Part of a small language model's weights.
Training: 447M tokens, 13648 steps.
MLP neurons of a small language model. Each row is named by its layer, matrix (up: input weights; down: output weights) and neuron, and shows model dimensions 0-255. Each number is 128 + 24 x the weight over its row's rms, rounded and kept within 0 to 255. Numbers have three digits each.
After each neuron's rows, "fires on" lists the tokens most often at its 100 highest values on Wikipedia text that the model never trained on. A number after a token or word is its count.

L6.up208:147146125099149154137081133129114167142132118132111121073142145172111156116110133123114159105133133137126104110110099170183165121148138092158110142159119113116145139101113129081151146137071156076140119129101110146104120121114110094087143154145133119130136102126148141172115117091151143123139139131168117132130127106166088123117126156126154117155114124119154097088122132155110127115164147146141109131111109149117158168120126144123130111140145153125149119156151172116140105126148079101105180164151105142078152122159113136173096114129125118090107108075107135175145077140132058114129127130061120128132118109110139109159106117131142145121090092104076098068114122124115115080114138143143131084125088141135109121126127096144123117106167122131113149149179118132123176133138115
L6.down208:152119118148138154110135134154143160135123134145156125155169138140089125130154119110160157093145098139135103090125124108118119143089175102113125142108147140108103121128156109110163106109104124119096087093123149112145153112154134112169094084144118143141123170104141105104112114144128118122125134125079134156170103128136138153095147106106156109152128151137122150130110116130065148132168126136151134135138132134100130146126116143112104115154128094118147111129128145100111129121121134148137067127101125136165144088126113093130119152093169141143113135185141163113081132103107131114189120128073101121148102039099129183142155173134130136168144116163152107165107132142126094146154145122123093147108062143111186089136071106109125136086126132111127108141127122111155154109128152
fires on: "\n" 29, " |" 19, "ear" 8, "ow" 7, "o" 7

L5.up490:186133177108161105096128094147145136097127141140143075091126162133131142130116144194131102146175143157093147154061123103106134137113105157154164157083116105115176115099109114155138110142109152104162113146116102136153115138116132105077098129170116123102105128107175103144149165140118116129126176166152183117120141137075129119130131104111149192127123143147102102120131152162158098118097121131110144130126145126154148112119102132131117138171128158162137131121116136109152152108117150155146093130109112131138141148176127178146108095157135112122180103116119169158130077143159129122153133130159146177140184114114179121144128116146135133131156178109119142131148110150148098123134126140113132130103130140148087109152101128117149131136159130140130164115121142161128104134128112
L5.down490:097098122181120180119147180145108093139125112101114088161132091160163139146157084117174111090176121109102157083140082192140116130108132116142144128101135128133136150170140088152158128140161095125121114130110107113126086126097116124112126129097136153106123129164065092117098122163111134119097147111156105148167106158136139121136109124143128164132141113068095129137098140112115107102138159134130160147162129115121086163109136151149141154132089125109142100137111131156130108125113122115091161160130113149111124159168071110110164123120129111121155124116126097161142156161144157150120091154169143109126103133092135125101099124143126127111153096111117069101126147117095104124147132128104127176082117136113166146127135110150149097094122115132124125105107117134143111157089141
fires on: " of" 33, " about" 11, "ph" 9, "ar" 7, "id" 6

L5.up626:164151135127098105112152141113066105125146116124088144130146169125131129126134112110147110157107134152129119119119087138197098161146110112135142156128122101142119135132098103088123118137149137142164155176195130153170119143150154076117110105147109126108089139130104145129128100144140094130161120169150144116132122078130127127131112108157165135108128143113134102167143144118138095126083132093118159105163086115164137140119132104106124173098151118166135144138124157116129092156073112157162131116103113132129082090151157155126123125156133128115166130178126092136153122140108129128147131074135179165149114126147110076130113126086123139169125125106082122114125139157114148156118129137160145110128073155134123148138110106148101169149125117094128145149103082140183103124112153
L5.down626:156136139094125114133108087121135152143133073144107157108153165138132099117125096149118107147135159102133111114129122119146120081158159138121126105112158141134116079090146179133163135119141091146144111130120118130109143124160098132095160159131137070145089127108134125124110083132127105120128104118126159172127154120155126209135143112152140165172101118089139119131127103158144150178088125111160105100106106127122117189110148127162178123092113110152088102118133097148110119111146111137070123121132110166141092156147126113154132131156150110125096130134151116125114130142109135111130136129133093115141148092133148110108133140138106114152115136120119165142099114171094104123170104087145148131136137177136159164139132136196149107119158098082124126149168154192138152126142103
fires on: " a" 22, " with" 12, " per" 11, " The" 10, " the" 6, " at" 5

L4.up709:120122140151105096120120071121144134115129140130133148154138134152131166130141147097117128105110058100117125123134134129120160153078149131150132110095136112159153117138121148141147091108131116172125123130171050156117094128133208128101110140108121141093142189164158083162130122104138133084154122121158130147102094131081143117139102092101135143111126148133167099134137132135147123133152136176102137127137118127118128115173138143093150132134157120152160156132123172141159106109107148118091111133119156159172067104091088098107117126143132102119157103126144121143148100102155124141162154132104128139108104095115104119074100142137121110153153144113140134145065133106151065132129130128147138078090124134157118122138107103145121126102147115151165119105140123127122123117158173
L4.down709:148169173111139162159130149114148130132141142117170079123173107092115087144120114142118131136130135171135137140131132168095140137155141138116103107148139122111113126125122118122126117170138122106133119107055144117132124131129091142147165119134147145159136078084131168123125153107148131148127169161147163141106127174183123213091134135128139114157146158105118130141120147103082135128099178121153137113104133162157129170124123137142093106105105106097103099118125137131115131107131095114123143157130126147116168146165156153152116101130135135176113158139152100097086113118109088151108121110154117107137085139110154138189129117137101109098152152136101129141147123129093134084135119126123121185170125104118218143096118143142144138126112122139127124110168104136118131170147129
fires on: " =" 18, " History" 9, " States" 8, "==History==" 7, "General" 5, " first" 5

L5.up807:105139126101135117167125129127123170111142127120101121100122150117144143142142118117107137110110122110147127145076091139140128135123141170152115160059187110137126159121104135123119142085087141104132174133106144145128086148144135106080100155173100155108131183090141136126090150096156134122145112147122164100144100133128127123147121105144150118183139168141102156088137100120158103135138128153112135151106117119119152124132100179148064110133126127137156139186134141117183139178094136137136114129143096124167111126148100184118139110134128142084175124116111149145128160108174110159126154125152132079115073126125140146117079125173148097157128147146130148152175112122128120097148075110138118143118135127112147150111135135146109142127147146120143103156137123131161160121117181
L5.down807:126137128113103119115137143133149113115150140150123126147125080113098087116115097135110101109179128126141151115169168112070134176149139112133118119109135159111080152115098150133141130108150124116161140090170137098149106129095127107104102146111099147143141092113146136133102149137184126113109181183161136130107130124163138079104183111141107147126151091100122162128154167142113127092120146085126124121165174165133122150135152068176117136112106117147113171134154148140089107129122145128160102179098116114128159094112128113111086146132099106143131109116153107144115100104172128102090105154129121129129117167133145136155154109115155100134130124106096132124117171130141150086068124189122125161149169148109121115137141090110142160105144145137147128099142135142125132159134107
fires on: "T" 14, " Town" 9, "y" 8, " Health" 8, " Good" 7, "F" 5

L6.up655:135146140143108132144119142131086134126099116117099148123151136124123096140132161103112102119128142168098135103146131137136131127126095099118111143150191122163087130136130090126136136127118148122125147127168127142142126153092109134085127142135140164120141152126137089113127094101197088107133165108122078135130112128159117104140115105092109140093128083114139127133096144139129077097125165078128110157191132135087106140149110169109102129164117121091105127132122108147109131139139111149151160155102132160127129141135152153139182115125114110146156100141139151158186080148122127120180121172105137147139118181153153133201140144094084136134156122078156134132118133148133123105138139141102083124181146127150096123154085136124163152126204114145109122098118137137149129129120115
L6.down655:139116110119146148140150138143106156107154139168130147104150114160152138106156125129162138110145176140090149123149093139067139130150134122091145144099154136118147134148122130119130157153094153139110151137087131171122127138095120156137075126140141129102124100157116092199142135176114139121083122135146145128153162156145133184132151116147133139120107129105097126131108087141141126123141095125110069146082123143169132147118122164120124088119121111128144140136091183082146140123141089117099137141173134137150124145152130125135133111146144101137160139113102168157136114155151122204112117107163063147102115101143146128099094143130159177134099119106106084110173145085120128116155103145127144115093133139111168173130130113129123120126115151095099117154145106126151139166109171
fires on: " |" 59, "r" 17, "ro" 6, "h" 4

L6.up540:165196124147170157130123124142135137136187115084143098139110100147168113136150137142129102147083141148114160135142147137167123110150150124130143163159200116149139139171127129136144170135129161119133075092173113212115139120123138111110148131154138138152081146072113105149119141106137112097137173165148111132105113103178123088136105111091088122136168106117133124156110081155117128121116077124110119114121123132114120130152105110145119177123095107142153094122129166108129161117125152141169134108101126141138110137113133099125151130124136135127164144144133129149125112081145108124135158136119119097121114147140168117135106083085122128159147111114163122128095119125133139132172145139122125148113147110173103161113131133112131126100130100146119105150085135159152088095114184
L6.down540:096147104134152116124114139177105086089131115138109119123098146122147160146170122149152133122110122121179111152175141139136094109109134101079117146126133091131139141122108116138159139115136110152150118149121134115088088103109137166158103160146126104113163108132140123150139119119101105145135141139185173098141149130120117088139150117117110187153124102139155064141123140128130146137112105162110120156136125084127147098106134135077099121142136125126107115109129136140141142125173077120116150104111110165138109115096143115154128109100129122091120105145091130149165133107136084104150111110135087135118181108141084134096148082129147098129139057107106168128079121088108131112138114112158097124137112148136088096106144131092173105146192128120154155127076117110098137137130154
fires on: "v" 11, "am" 10, "ad" 9, "d" 8, "s" 6, "g" 6

L4.up986:141113147096138124097072167147126121160167149124101069139161083105117114157138150166128174135111151112123144113096100099131151097154121144123136151127174107109112174124128147128159127150133126136177138179100128120142109103087161113099143120148128143113125125123148116126122097161117124107160135104161104108077108126135150093131100153115149104152120120112149160123122142167129143086090135085116104130112144115087138154142058094105124149129105131168081083145151151118152132130128063139133134144094130147125121149169137134133124157089148155103122079147183162120114097116110121115161116117142141140138160122126164122161119115137171129063151160114124121143130109117132139135096130136162145120153115150120118147138124134147140183094085117133124164154150148141166151140153114
L4.down986:142109127126100138133150118169143180160177097082135150115137112137096087118154160124143150124173103090134150116107185149160159108127094115131155150145116128114144163129077114127129129096142122102125127170177115130134133133133128112085194133140118120125102125121114067134118134132120101104143133146110105133151114087138136151102110140113115143152114060118140141078155150130104157096141104130143114121099133096131148149113159116078105134120083152115102117150112124134127170144120128134087132119164092100145095127120114094155120112123139110121126121153079088090141105120111110160096135099071148073142088152170145111093127140129138109113128132097119063128099106162096109136134103144141148183143129126131104145105122155117123130110086127151116130145131123088115137153107163
fires on: " l" 21, " on" 14, " 94" 12, " what" 8, " and" 7, " along" 5

L4.up577:167146142134099135129125110128073104116129162139144100090095106131145170126141093129125134121149092167099145126116139143137181126109143101104113160109139104133088121154115175100158168155108164088136135147141117171144101088133135145138107103180149098147112108105136156107130132122106164114152121160109111108139121127127077109093104118147155139091163152134134147119062123102107104121127165120142143096125108138061101136125145136128085145087082135133120106150119109110136129146130089159117153134144126132094108137113118180126112114183119139108166115131111126164144088132106065094125140126131150156137125133081140121147131101116157144125129125116156137140155155113158147106118138090076130112171118158110118126082117089158120152150103141098158098103139092151156122104152127
L4.down577:111129132115119141151082128113150156151163128122123096147110091148105120087119103170141145098149128156152144177094161141121140101113125113128107086123112106153159116095174152118159096101058099163168124136159147108155144151113143179128118158126127129131139126174131123122109098110044133123124154131138161116080120150102142138095120127109161145076103150141123127099090156110121109106110076118130172167131133142146129122151132111090152121156137125140128081108150113172164142158109108130095095129111138141130165132145146117113103139122128128155101147153159153150129163100099143152122123126141158122162094103126117121091139136131104119137109140139089137142075128088138110140154137124121131136133148203153145113141138111161165107160143164102133085150149149142134122092135121
fires on: "-" 19, " in" 8, "-c" 8, " b" 7, " for" 6, " one" 6

L6.up308:125143105148119130092154153143140171096121123099076118059119114135100176144089116144125113105127090151137114142152134144167151146117138149149137133106158104154140109123077135125133161146097142130177157124131119147108124151121137137151135155136145119110085159115102109103164117145147114103114116127160080130153134102149125112099111117134126102134121141109123142081127141153128111139077135089117190132113114112115096093078138139142132141087125139131149122111104099112112133121099146135164113159137139139104117170159170134111105128128120081091117098168120135143131122135135100092098154109127117084143130103103169141123127126108143133100076113077128115146121125106149123101142123124137085126104088142184102118106155145176118168110095150143190136101135100106182148069115150
L6.down308:121108131121188120129083132111108110123092111123132149118104123130164087096167081119113115110128107127116135082109141090119161126162153132132133116170173122107139155138154115135114106102182136122115152171139122141127089091176115160118118145092156091119124164148165115127083173138137108112149132098099147148118153159099171144149114127091168140155179140158118077094145129090113106094116114126135123136134108116128105113148128122143158096159138101138156105149121123113135140147117129060103126148140139112112128136136151163111090109142150122120154133134170102108077128123157106093176158152168157107121122106114099118132097135142103116114106138170149128107138122121108138103107113085102112137113145142121169082096095121123100135113103112147092119172106111134169148111078112
fires on: " |" 38, "ber" 9, "ph" 6, "le" 4

L6.up324:132146149110103102088116104071079098098164125133091129141179140100122120129139142136138148125131124144129143129107148137117130129129106125147131158152185121119140148137118104144113178102134104162159143084146132147168123144102117110102087148117136138130111144108147141117118080124104100105094128150129120127145145123126095125126102071109136162145140135161143146156140165132129140104094164122115166112120099147121149146112163151138153107136139170085172093089088120127127125122113128145140126109152088144148100148126107164165130114144105072147113092157144127156113127135136172121160111142150081125155119155128144111148122090055118202145080132104098163088113129142140137124132112154120120120154121133164127081180117125141142100110173182160087126109121127144103119128148129
L6.down324:129108121147147170153108125194118091113088131136126151112148124151125154140157063189089084104127111140148148098155166165120157065113137123114133140133134108112103166130121134098124155160151113123150116132157113101113091155159134085106135147107115106090155119141112120122176128132157102179139108112139151105138085119126137167149129127150135145107131115093101080142115116134120133134103140092097105080125120113127114157133168109104113172114135130197138149152148129133117115139145143088111120169132125150146118102153168134120134127113121110108104157103110097146112147141103121149158127163162144137151122161068122112134142109129169161078136151126145137087109116163102137122118170115133113109118127115138168141099153118168152106107088121158165130127123095158136145164103137
fires on: "l" 17, " an" 14, "k" 12, "i" 11, "ol" 6, "al" 5

L4.up109:117109128132125102123138150136096109120154127135135123134152101128119172147147117132124180144159142094142136120130110170130154132157096102117158163166141074134100104112102151112177114109139141113151149127207172110122162133152163139139138101073171133123101131159135097096123133121123096133110166141153124137144080129129120121123107089135154150103122117089178121150139147149146149098112110120148142135128134118136143168125129202143130120173110126127159146159129152124154169122122142169125138130148129098134090135165137133130092122130103116075159148166155130144128143149139147138133157109100203105100133164118150139098142125108154142143165086109116146082108102136142119115102123182136158086107126136122099171119080113098167151106124118126151147136185119112111145122110127
L4.down109:160157140113133118084121104131132174093109138137130082125132134156140151135093118116155112122112105119149176129129098158106143154093086108124141125151142122119113162142101146115100119102121098096112182152130115133178156105115113150135157120122159133135163126140107130112142124116112076134147156102107124144143116160123115146092126136092162124124127105127126145101136083107124164090136136158125116160095136085114125123129121094134076130122128130141150089144134142128108120134130119112116146146125111137137138159125122141164127141145105101111133147127171124121081145098140109086161076144121134130144120120082108133133150207110136115099125140122129133087074145150143105148144083184156128174065115142110121112173118124129107183157116139149096141203156100132077101132119187
fires on: " |" 23, ":" 16, "," 13, "ive," 7, "s:" 6

L6.up124:139156122099109087100128092093116134144133105134102080106164159111120113120110113106164092089134125136128113140116142124162127172102107101140147134150129139127086142187116120135141119111114107134136100145149065125156121163114098162135095114123123114116097125090118176109156116106176124109127181121161110100134106113145088107088128107098159116092118141144154134101116145205104146099115146122113131145147136068120137139166143158114144108130156127149162120122133163130129123155112147161148121078115135130075140093149121129113113052127123096077129077131138124116095083081126118076180112141122178104112120134134150159141166092139112157148131144126112130110138151127149131090132123139143131104151131127155107163116104095133115110121157112153109134145127110146153114118118122
L6.down124:095094131120111087121151094132164113141140151141137106128128121112154106135138137096064176117132129156113153115103134154095110160111165120104105130166102127117095077097103153126150116123107095144097149132136163110145147155153149133124114116149102124131141125099140109112079138122129104138151086073124141144101085120113159096064166124126122109127125165126134145128124134102113115133118139079124153186100105139114134132122101115150081152133129081133089130132125111109123132105099127089103139122099138124146123128092110153094138112109144142173146138161154093098103075106129152107131165165113091127092140140152132072104149124131154115144136133159148091107138128154135100107094144144135081122120101135096096124072127148106127067142161151113084138111078140122089146130135126
fires on: " |" 37, "and" 8, " of" 8, "\n" 6, " the" 4, "t" 4

L6.up739:180160159141110144114164120108176177119106097142151123115151134157099126183145110103146138135097125076140160126127152135131119161130097119114099143118164075148135141159126115139153141073102125139111108129126166123156148120129111141104126159203119112096139202102164143121140128077147099152161167128140138091117119150126162103137126170134101125133119138100106162074133136112109104167164145108140128115114153161169130116164143165118090124140132132123100121099136139145161114173117087127115131142134097163128097120130114102108098114184087125093172137130124096129157121132139141146125119138131118179105126145113139155159134109173115105096141150095139127155141129127099112133148130175098098097095124124124118132146156133144119110134150144148145135128096132160163129105149166
L6.down739:169158119103154100101128144126085098105115108159100152160104133132134123128123141144121151126113119114101130156150155076122139131102143131139112164104142110103147090061150112155129120131158130111102145104136120117153116098147140106121151089162107139107133086127118083118105155154136147157121151129165104138148107094173134147147114102115161134156137137143107133109097135101179161125110180144189109149114131101131123102126104112119154107098118175125123148121148125120124131103114152124173188141105147119130144076121160130122128070131136105110146120119125147166123139132117113130184119147103165134145142076168115111100161130128131133123127114137131145152142125176136112102093138095135143130075141132118145158121088073168124146117177130084147154167168149136075116175121127
fires on: " |" 41, " was" 8, "aw" 4

L5.up340:137149116098117115093113132156139109137177121121151159117107138162134143141133102119116129133113112127123147172087109158134132138133129137167154170098124133122119150073097183113148155107092160171125138151157125145114123132144175113133120080126127132098103141124096105152106110123113108111204084093157171166122107125124117095148132128108124112161108120163138128113133141106163138142156171100141145086104109130127157128119128130084153138100130106136104171120131106154144121132124137140134155129117137145156149161166161136096171121136104130108150064147133128130125158113099098096120160104131155136169121148152173121130116125119161124116117166120156135125120141151097109096103127130067177124135068115129103170129100087135122151146106093102177116115129155129107063136094120
L5.down340:109129110169106165126137105130097147155134135124119125139141121150185151120150130135180086103164135145112146109125122123134172128141113117119121122145154132120129134175108131149145138123121126100172149170119149126145128100109141138089116156107088137145111148119114105087161084161134127174099136126143084120149137115118141209128111166089147129077132136100052133130096128169112128110115090112173110137148141140140107148170130175091120091121102112124165130132121131086163131118100114098104126124179085141139083106126103161123102124146136103126130134118126120167158123129132151125144106131138154126109093134094125172146132120104126132126134104089116171093092135133093118117157164133104101120071160153132176098093163143113151149102147109103122107129149134083121144147120103
fires on: " in" 33, " on" 9, " along" 8, ":" 4, " around" 4

L6.up135:158128165122119122115133115140147114118178161141120119142132151131111128152155122138146154139106140159131112122138108132129158145141132106179174138137173130098111176124151081136151135146121141127135099143124115146170130133109120098104143143132107103077153145105131117151100089097153106138092137115158124119126124114172078118132095100125120151169144166127172147149087170157122111126054147089143125091177104110130103153074124079116109112152099152105161092108179130112149120096163100136131139157084096113143112134151093159129138126122130113143163130131088131149098105177139150125126135139115117133181099151125147115148130146100129104180148108113079155092142131149161108149113096168172114124117123137167100139099142113095171120143152141112118129118105145115156140143117116
L6.down135:107173104109109141138138130132158147096128115126116190151146131136144124132104166123121130107126111126094075105137157132137111090143142137135149081146121149130093100130185119131134115152186109175177134117172117117140116179153123117116158167132114138165164132118120090123147154137144117132124130092096171106144100158118102162117072106098156108085138142102137129137132085146132124144107127113154122126093102090107102117135140087118119137117136043144102186129096181092171141110106146143124108095107110163136110168133112103138126108154136139168128154148133076146136102141116134165160157166103121145102106111160140134117111111170154072139156155129142130096105134110141094119146120111119109102101128147145136152152139100122144133122118138097118119118125121147126149163115152
fires on: "l" 42, "in" 8, "ed" 8, "al" 4

L5.up599:132131159110161122131148063121102116099141163124131082098185155175129110114140125145087123167122135159119109153122138140120112095121101137139161097140140107146148086137101132129120170146118111139118124102148138113140113113138110154100095090165109092086120138086135128133081124102121153122133138099115140088140101143142134108136122132158074151159157116122111088101119100100120111101082149157146175111139079124136072125069134113147148167117128141137126110157139153125132152109120137165175137170151082125157133124178132142145132138128126117108146138173157118168113129148159162097123143119149156131143141145143120138100137161101124152148116104069143073154190114141160136117171115116168139138154142125121098150134124106115157150107146151139131159089145138101153126123147138
L5.down599:146110127127150145131105142050139135157097116143141116139117126127146123141140157135151144054123113136150119081156140086127172143102140112131142133100134109102171124136178115155121088116154085160172135154103116152105120125171086140112169130109113114122102109117143108106121160121120117144155107137099117153158138123105125172159115067124181162096123134121136158131094073078113101164111134129149107150122130149102140070116100150140089107192154111141181118150144170154124158150110156116123115141124118151109097103128126146117137113112105113171147125133110132159107155089132121132113112124128132102116168099127137144142106179128122129123134121120147136108101104129161107128115087096117149118161086106144149140152117137135125106123139115159150125123130118103093084115157188
fires on: " Se" 16, " had" 16, " |" 15, "e" 7, " Pe" 7, "le" 4

L6.up527:110148101131135153121147093151178143135112117140135115088143151149112132114099127109156136134147139129131123156139065130158126141094104146141155121153126134114122125131153153115102156151101094125129134084119158133150199149140158146125138175153131145141115132125150109126113117124132116119138141106110120074126125133082150138111094142134165088128167086131107166099120141103100135097159097099112136149141148132102174102134104145135091167137154162111144118118146120131136090114086088156105165117132105140142079118131188155094134117139111095089118099132120171119149147153123121112142121155114147130120138138154153141128123135141120145129084138065088167118079129154150104133117107173126124142106100114124104139161114125098124135132063112133119126175086121141170050127101083
L6.down527:156110141146109130149145122102147126122090149083133124154124132143106150180106121141092115165133138153149133135136120091118152160107128113135122110085133125133142114109147130137186105164161125093114144144128142152139086146133121121150149081108137091106183127155083155125156170134119117118105118155121084157160111143167132241155147107119097067126076145149141094094124154105146124161133132117153112115122099134105140119142131119113139113123107146132108166142124151128119140143182105128099142138120138120115124128103104143089131137094131137131084122121122151155123144122129118155114122107140114130121152117102100125089130144127135117067164090159133137156146156132115124101139136131088122122152103115151233165135143112106097104152142115145130112109151135131143133086173124
fires on: "ab" 24, "az" 12, "b" 7, "z" 7, "ang" 6, "ay" 4

L4.up476:123139124100132138099117164128145131151156152149092092104148173146129132137116145135143110101112105110126125151096131129196149119104157158156104133123156112120125090122083105102116152127070126118128154132153132112139165110132151156069110093147117095107116140083146136116094136133153117123133122137114158129131094140180081110192144103155168130156139099137108103125087147083117143103137131084137128117128115159110140122118132142143107182143100120080154116121112154165153133157131081187096166133111126134150123075108110097114121134185132104101114127136118103144122097143125090106130100129103139136108143134110144135170105127096160145140148106116147121109140138170151112054147088151166121130119128111144122123164139162108151159115148157132144117119127160182156127118132141
L4.down476:149109132107116097110119149125110137137106136105145118140100124112135120145140133124122139160113142112132149099144104095098152161132145088121156128125077113136156148117145121145129131172135112163144161074087126142146085091127115113127086180145121179136144115142096151157154163100119120114128112138112092158116131119078174076163110129064081153143079138123148135110144073161136157140081125139137117113119188148136111136157112138130137113146129123157102116152175139129113165135117144115153161143139139138128145100135139142111178138142142109113104115120084123149150112097080164132118137099106144127111098119134148129157108128160122158157089145126144096126108094068141103136092138161065128126131127124093104130127079106116124107144117130159109113108095162154074131102115102
fires on: "." 17, "w" 10, " and" 8, " Name" 5, "um" 5, " season" 5

L5.up94:152163129117140119112115125123133159141166151113121101088116152177153119136119124107086120131138143188119086189124152150144097121155063107144100102158131095121107125135126135058130116131137151114117130124121110145157168143143138162102100137171139154110156103126149158084088116116127172173090127138096123104057106124144148094142117168142113164157159106115156160116122136123117122116147128144113176115088108121153143139128160141088084107108108142118094134119169139138115139125134128175105183164147119091101110152138155173089110110144155107136140140114110102147124109079111091111107083117127145142113123103128127094160112106139082178108124130114095124132116149122134144155124109143121123141145137145121128127141128110116107132127078127090126136106127147144163146096118090
L5.down94:131118109138111129115095125145112113089134105089114153137095135146121103099094107133134145119114108133133143118127114094146127131143145158171173111084113117142155140117147150165190123134149134132130140113133126152116124152150111099084141091107144109101115171112101105091093158131120136092113109132121107107176117145134118154130146088174183141123116108136149153106134134094113113163154138126127124118138140146105133149114125122104136137150122119141190124136123122114123137113129100121130104174139165113072097090076087129135112119116171132121100095138102136169153121133146154156137075142145151125129180104153150172104103165131162098121100101107126110108156139181144143137093148115143082151092106114132182124154146098134108067131126138161156100124099191083160116140121102
fires on: "ab" 16, "m" 15, "b" 11, " ob" 11, " reb" 6, "amb" 6

L5.up144:138158143134064094134128132168092118132125110102100143157122184142147166140136144134125142114075111096117128120098144141159164143152127130137143151140131094150121088125114165160149131135098182158129140157167139148125133152142146118104129118093088142115114105118131124160134094153130083102168144127129155101129090120108093136102140110151081095181121134177160126098163126112159121131154125096106142137127110126107138121130164132117139112090129121136144198157142141134175133140113119134163120129113107153144125114181123132135116131129101123087155118125151144145136141117097158138125137146084179156182156073115150133101125133109109127181135124127079144081141125128109091129127090154111153107135101148151112197139110103136141115107160143155116128157139087146104110143131158
L5.down144:144116173110152135156149111148162098141164155112158114154158139139125173104126125158141130147111163125123121132132139157104102156120130149070124127129140137123092132091086143102141115124114124118142160121129130099117090126127160168155159140133120097114101146119126141115088130114111115146126141128116130134130117137117099175133111135136118114157085107124190134106126127106126154146128100133153096151065162102142120148080129122138161116096117169196123119148123116123100131109135084151100181102137156136148115094128145102164128156123089116109088106125133136137071139091121143092111101111129106122114096119105140127145126153138142086091070148137120101150099143112074099151148108193160086162130104125130132138150081123180124099143126112142115143125109120153095107154174082
fires on: ":" 19, " on" 17, " from" 15, " |" 14, " the" 8, " The" 7

L4.up130:137105127086132152129110130125099107143147149152129131106153119156129123138152127115128144125116138130115127148136131132074096151090102093138129167150126123105155145093125111121120111093105120138142037160122134106126074082107116117125126122154103170109096111086151129109151185125122086088083146164116115090138117181150122120134146127153141137120132128115132117125170131119099089137119148131105117161130131114153121137132125123103151136143153151142084109120139134141127163123097101152110179127151102142098168123119141172122104104119137134102120118139147141152115114116117131158154108137156110165157171165110142116148128124119160113115089159097171136108091146142133167101192094138079103129117133133118106123125194139149106142158128124126074107129152163170163144078086085
L4.down130:119105138119150069116175136104118122129114092073090113130128141096112161143130124101136117123114109165126116118103116141136182141126110110128125109088138143170150118150109141110125128180107149147118184126146118150121143128164147130097068148131156100180172140132113145161153109118104114095115095142137126175140145110107098186125104128152125152133113120162132093134114159111126084094142132154172155113127102138138108146135154130158149107095104122126154148137116103136138080154168083142149158139157133139118107093095127131130144134134127106138128141131120084124122127102130143103152148150144098125135180091145103096135107114111108143115143140175131124133120135132128090134074135086181113089161094135150171177157110110131141118088184158146154134101133160091129114124163102
fires on: "-" 18, ":" 16, "und" 7, "als" 7, "1" 6, "ography" 5

L4.up445:157137153102159143118126125134141095155137135122101078123130194131138110142097131135116139103159179134158125167075110092183116134109166152152135148101125122072150140170128156102160119105120164131170101133147116138108117139151146150110087131141111083130131139149101144122145119099130115127116122139077119120089130138150066111142109111135150146127138161131152138086121187177150118125070094114092158171149146138132127108115108160098103143124164127155128145101158100079164106124122099168148159142154109098104154141092120153120143118149114129114140095119167106124112098058144109118158162168172143126144146147111156111105122158146166136165105139091139092130104157131125141112135104143099141111119118139151106122127104107131133123136124149095126140119143144110152113133157105
L4.down445:093101113138108124155160161132121114107153149115147161108112126130163122157144096165144146166126139117152171137126156119101146099112116111136097128110139087134130131107108136153131122168087155110128149134150100126111135105117162114158109151105140115169131135150146112148156122161118143126120134140170113088113145113144124157129101134123124173096128140136196095119137119132181139092115114147126116181141054147118112083152134099119134077110134098190063092178089138088137141118123092142120126079123132132151138159117128131129099144123104115184132106143182131125147135065133124131142136133116139147151132187109126123114126139100095141148141139111119152119104076087135132148079120081094113098130126100128112143116129116126136137146144174144156135109137096117148119087144151
fires on: "-" 16, "-c" 15, " (" 11, " in" 8, "C" 6, " and" 5

L4.up192:128188141112110099121121125098092128102124126160092113080131162111140120141152156118162144137168132104106091121145128145153156121119132081144136169076118134154112137156121129136102144122105135125130072149130124132186134124169121141154120124097171118123127151065162122139113106100151152120142167131155114123147124113140085145154089083142090107150128140109198113142130121111114129121162105109116127134142132119173126130153146137129149125167134173128150112155129106107133114138102084158096136130173110137147093152118128112114092104134094074122116079140057134139116151115125144150119098158125132122122143117118159140156098116077150120111126098119130130084138152122106098135132141121161123114161161107146141186122094111132127094169137157122137104131117144062142158137157103
L4.down192:117099126109130103108161112138131120141139151111123144151083119127105138129109119131107146066143107141130106146126157121107109154118130156125149137107137094123122170096156112165128164118154100095083159127127141127093124147134143102164117119152089112122095128159115083136123142156122112095175117117100165122133117105123124062116128154051140145132160130117085137125105156153144104100142173118093143077141105113122155094103137085145141127118119097104103160119140123128146122138160156119146136150083136143140121119139121148115157101090113174125171175098101098135136151136141124105132162110132151118126119133173119138074152091156144165118135153096112120127125149131189164096111119062064144140118104181148098113099123108095088112121130087122128135148140109150136130133134141
fires on: " |" 38, " +" 10, "c" 8, " call" 7

L4.up794:134149148105122119100067129117148140147177154133149104148098140186146095127121107113116172129128162139149099118103112161136139125148109121144151171154164111152130106155093113174113132147106173125129126166134128128162134142098157132091123080137129164115161100117163149069112145152155088173187126117139166130133107112114109115102127129140111140163089125101147141101119123129090141119145129111141163141129129108147148136110139140090119116088126108151151112155178131173114111105087112126115138094086130148139074152124118142141137126131173110113147158117191126117131101129110153134128141168168124150136099104092148119105111132129149111099112139114148144163132099117124110122138097091134071112102134155137136099068159155110103124125094108125106089139148125152175098118142144
L4.down794:110092128178179125134134116097137127172099131102105160117102124105108119143114145178104109149119094136107117119150121143112125172107129148124120127128112158137149107105118135128141141118121107124086127142095087161110080147129116167177125134140114112101096131093138119164158114149130125123107139141109102111129142166105092094120135151144146108135156148114079135194121147159162168128104167144135106122182132171103086091160095123145126126133134147132105128075137086126146142151143099143166137145174088124124152102121171113117152110132101103163125151095109168134108163108126094129123114153112166124121162142148098161149133134151134111178136121144087115106158158118139149128090130101125188154110130125123142174134099102165101099129154154138104080124157121120105113114086127
fires on: " of" 53, " Fer" 5, " |" 5, "ing" 4, " for" 4